config.yaml
num_hidden_layers: 14
hidden_size: 192
hidden_act: "tanh_gelu"
init: "normal"
init_std_down: 0.00684
init_mimetic: 0.5
optimizer: "muon_variant"
lr_mult_down: 0.7
lr_head: 0.00802
max_grad_norm: 2.0
schedule: "wsd"
decay_fraction: 0.581
max_steps: 5789
MLP neurons of a small language model. Each row is named by its layer, matrix (up: input weights) and neuron, and shows model dimensions 0-191. Each number is 500 + 50 x the weight over its row's rms, rounded and kept within 0 to 999. Numbers have three digits each.
Before each neuron's rows, "fires after" lists the tokens most often just before its 100 highest values on Wikipedia text that the model never trained on; "fires on" lists the tokens most often at its 100 highest values on Wikipedia text that the model never trained on.

fires after: "6", "5", "4", "7", "8", "3"
fires on: " |", "at"
L4.up489:505494497561409600458513433455428482523511479506537560493557463485544526478454503491521473417450438493375512348537583501528478519541594508515453537506514444607449566510510340441524529481490519535491516502543512475458411498494501517504465460515547526555440561574552477480501499527523533392590492436549538423440439500421457540491537546474505475506475467519441551492573549480513407490548434368561453584486467461522523491524567489518493491490551428546519526499530589540403494398599502503515477482505484541618507511498505463552465528543602490541485531517446537539534495586400589571

fires after: " b", " Sc", " sc", " g", " w", " res"
fires on: "ro", "i", "el", "ul", "re"
L9.up31:480481478512514392532516482498396468506565522512463472428438510491597568526561545458509592415466467492506501486545534482550528529503527498520461520396472450561396520537449563524512501454507507530561552543458514480516477476529520513535509586479506492441427468424408466447369515483460458523555569583457459515510600485528553558471457550587576601577391442469471502545581513548450469448520528430539549491627496560463492453449486517503568511538513491522393457582556547450538449513484542508519570527509548469434492455569490467487488539477524539408453471626452522393564495594588469540

fires after: " b", " l", " m", " B", " M", "B"
fires on: "i", "ak", "c", "og", "ag"
L4.up320:490560537523513444471601433505435534450502549500492595477549544555485425425509506483438523514454506548417534495524490470548522440509534577437449439541428509502465552548444512498445521462508455497535522477449533514502575514571493543527535442560486520435476502646517464484469389522614528403423609594475439448471532441544432471517508412528418558475474566470525602462532565461476470518437449520427619505449475495477565558565482450441575527479505527475494446545529489611456535540433483485488404432553495536535510469562493397430501510476434477474481502559498574549555561462540556595

fires after: " sc", " t", " st", " ", " c", "our"
fires on: "re", "en", "he", "2", "le", "n"
L5.up342:491483457491518461488512467485501517567518509534530570484584512521537559469513479473423393382580485409389549452437511512440462568462544524506577552449488489492585482433528487607531435539453458481554529517517521436488461512500515431476610623535513525479498506533465485477492542436420567451567566391508495495514479491575483653528430529468600438490497546421456503618551543483589477509450495563522520599453401458458526455487472533498585555422488543510538525514449503545439541502437489498490408487494514410540553465484456417447540547523445528535561478517487478413518540550581526501

fires after: " m", " in", " and", "er", " was", " to"
fires on: "od", "in", "ic", " ", "it", "stit"
L9.up318:564461493507532500472488607554559504455468506600546442552428427519552514454430504409528468500482560543495561434488547494467565468507456500437499479415504500398567465435542582468485562458447444527485534399548473458531505541508577575564461526454439410445486449503507544546495490499591592546456542477494554492562448453440501502543620454492476520581501498507558484519447482575469419433449522522513538459457444557457498422529530600468507487497490489494495596350590458481525518604566568415497412526510552386474431457489468565496548510498436478500514456417499512499501489605493537541

fires after: " l", " al", " N", "er", " rel", "in"
fires on: "ong", "e", "ine", "ch", "ation", "am"
L6.up415:506453488527516468397533482529425415484495428523540575532482488507562477474406503458527523486545460571439418490505461518475588544512448471486505493465619634526476394530481536576510433507525610493373590439573508537512489445498533510556499428442487486408438410474492464440505436542516527388523492484594488470469461479511529506494481397487546493477495497504584506502614473550424468665443504498463543477440478489565475510432563419496503522504408446486418542526540490478532556495532511451530572445493489554495470486559532464360529517564458513463514528449517555543557543491440485531

fires after: " to", " and", " can", " of"
fires on: " ", " t", " m", "1", " also"
L7.up617:568511499529505520553465503515542555519507444629503535545437520531570496466516492541510509540473581387416539522436411432498492581511511487541466458489560431522453593477528504611436545435391486454516485384573499525452470587462443563600460495567469440493492518489481494532539363459463476495457421462494594439577534486497528612514563535592407531523551444470510501441512429467514526565426601513547460503506503397476498535553459453472548533499477576511525488483509430478457548497639518472418411552524530474506457463544517553469518515497527502469577469506485473453570457508565516438

fires after: ".", " wh", " K", " M", " U", "1"
fires on: " It", "at", "t", "0", "ed", " it"
L8.up175:523475452574575485364421411495390502500491538515486562413502537474479498445475455571525467492465518550447477514514569562527507485434443512490505461397503533413478518507471462552583510523403462473538400455482491555584495476533602583567495542461453502496480525570497562497508537471520504536484526590499510487410522405563518577557507514466486494462463531528556437581444539500618414425514437414541492494498521525388513532583563470484513546581482514591569549486484464546543509537527452573561476451581546480531532494605494445416481509393494513470444449561475431455549417484499556517

fires after: " N", "A", " H", " C", " K", " of"
fires on: "ong", "s", "ens", "in", "ic"
L6.up146:460435486486480486434484445482463555591477522498544581432483482533442461470476506639581517515394493585476498450429573469489603497503512421479555487478474601566501492628511460544485413503488417514505522476472556564517392581542530544480498549467412501539582569484555508501460522495584460520520563545530471425580456433493503578463521421507557478410553494515458436530412468399508468497493565546478435516423547563519441440495499586484453453531463535582493482565565487485490459489470464461419425580432427494494486529440537466470514510514552481461531511474441518501614521500390527558

fires after: " f", " M", " B", " m", " A", " F"
fires on: "ag", "en", "le", "act", "it", "et"
L5.up601:499459498520449518479526460447381485441583605539495522535496480542463453474459487521456452449586515461422507487474451445432438588468489517474520465494409502446552510453522468548530501463475361485563435507508450498508485559609568526522574488568488443536524582490531498500497521428566541503497569463540403541568464475467505498525451543498454542470366605372430485500452532510534479541525552412494542522506504520532565393520456597441376493567443417576557544512497422567514512448459482465521476387503580537509475489604530516487512538539518484449521538626548492512528557497494515534

fires after: "i", "a", "j", "f", "o", "z"
fires on: "un", "en", "r", "et", "he", "at"
L6.up399:496481416598483491469444505474477498535443424496476521486564564537464550532554440510580481501541456505510481524519521489455488493493420494490503559528382396591527406420520546514517540537512491578509540462494545623540523572502496539524437414477546541473477581518450523594468489488576460554446531524489453572526457577547597469538505562482493569488537470557494540582465560539495424466598412491505543492463363518464484455503528566463419511373506507514530418437414559529596435416453421423462553366443512474567474488487520491492495456491502493444427566529494455508569513498527517550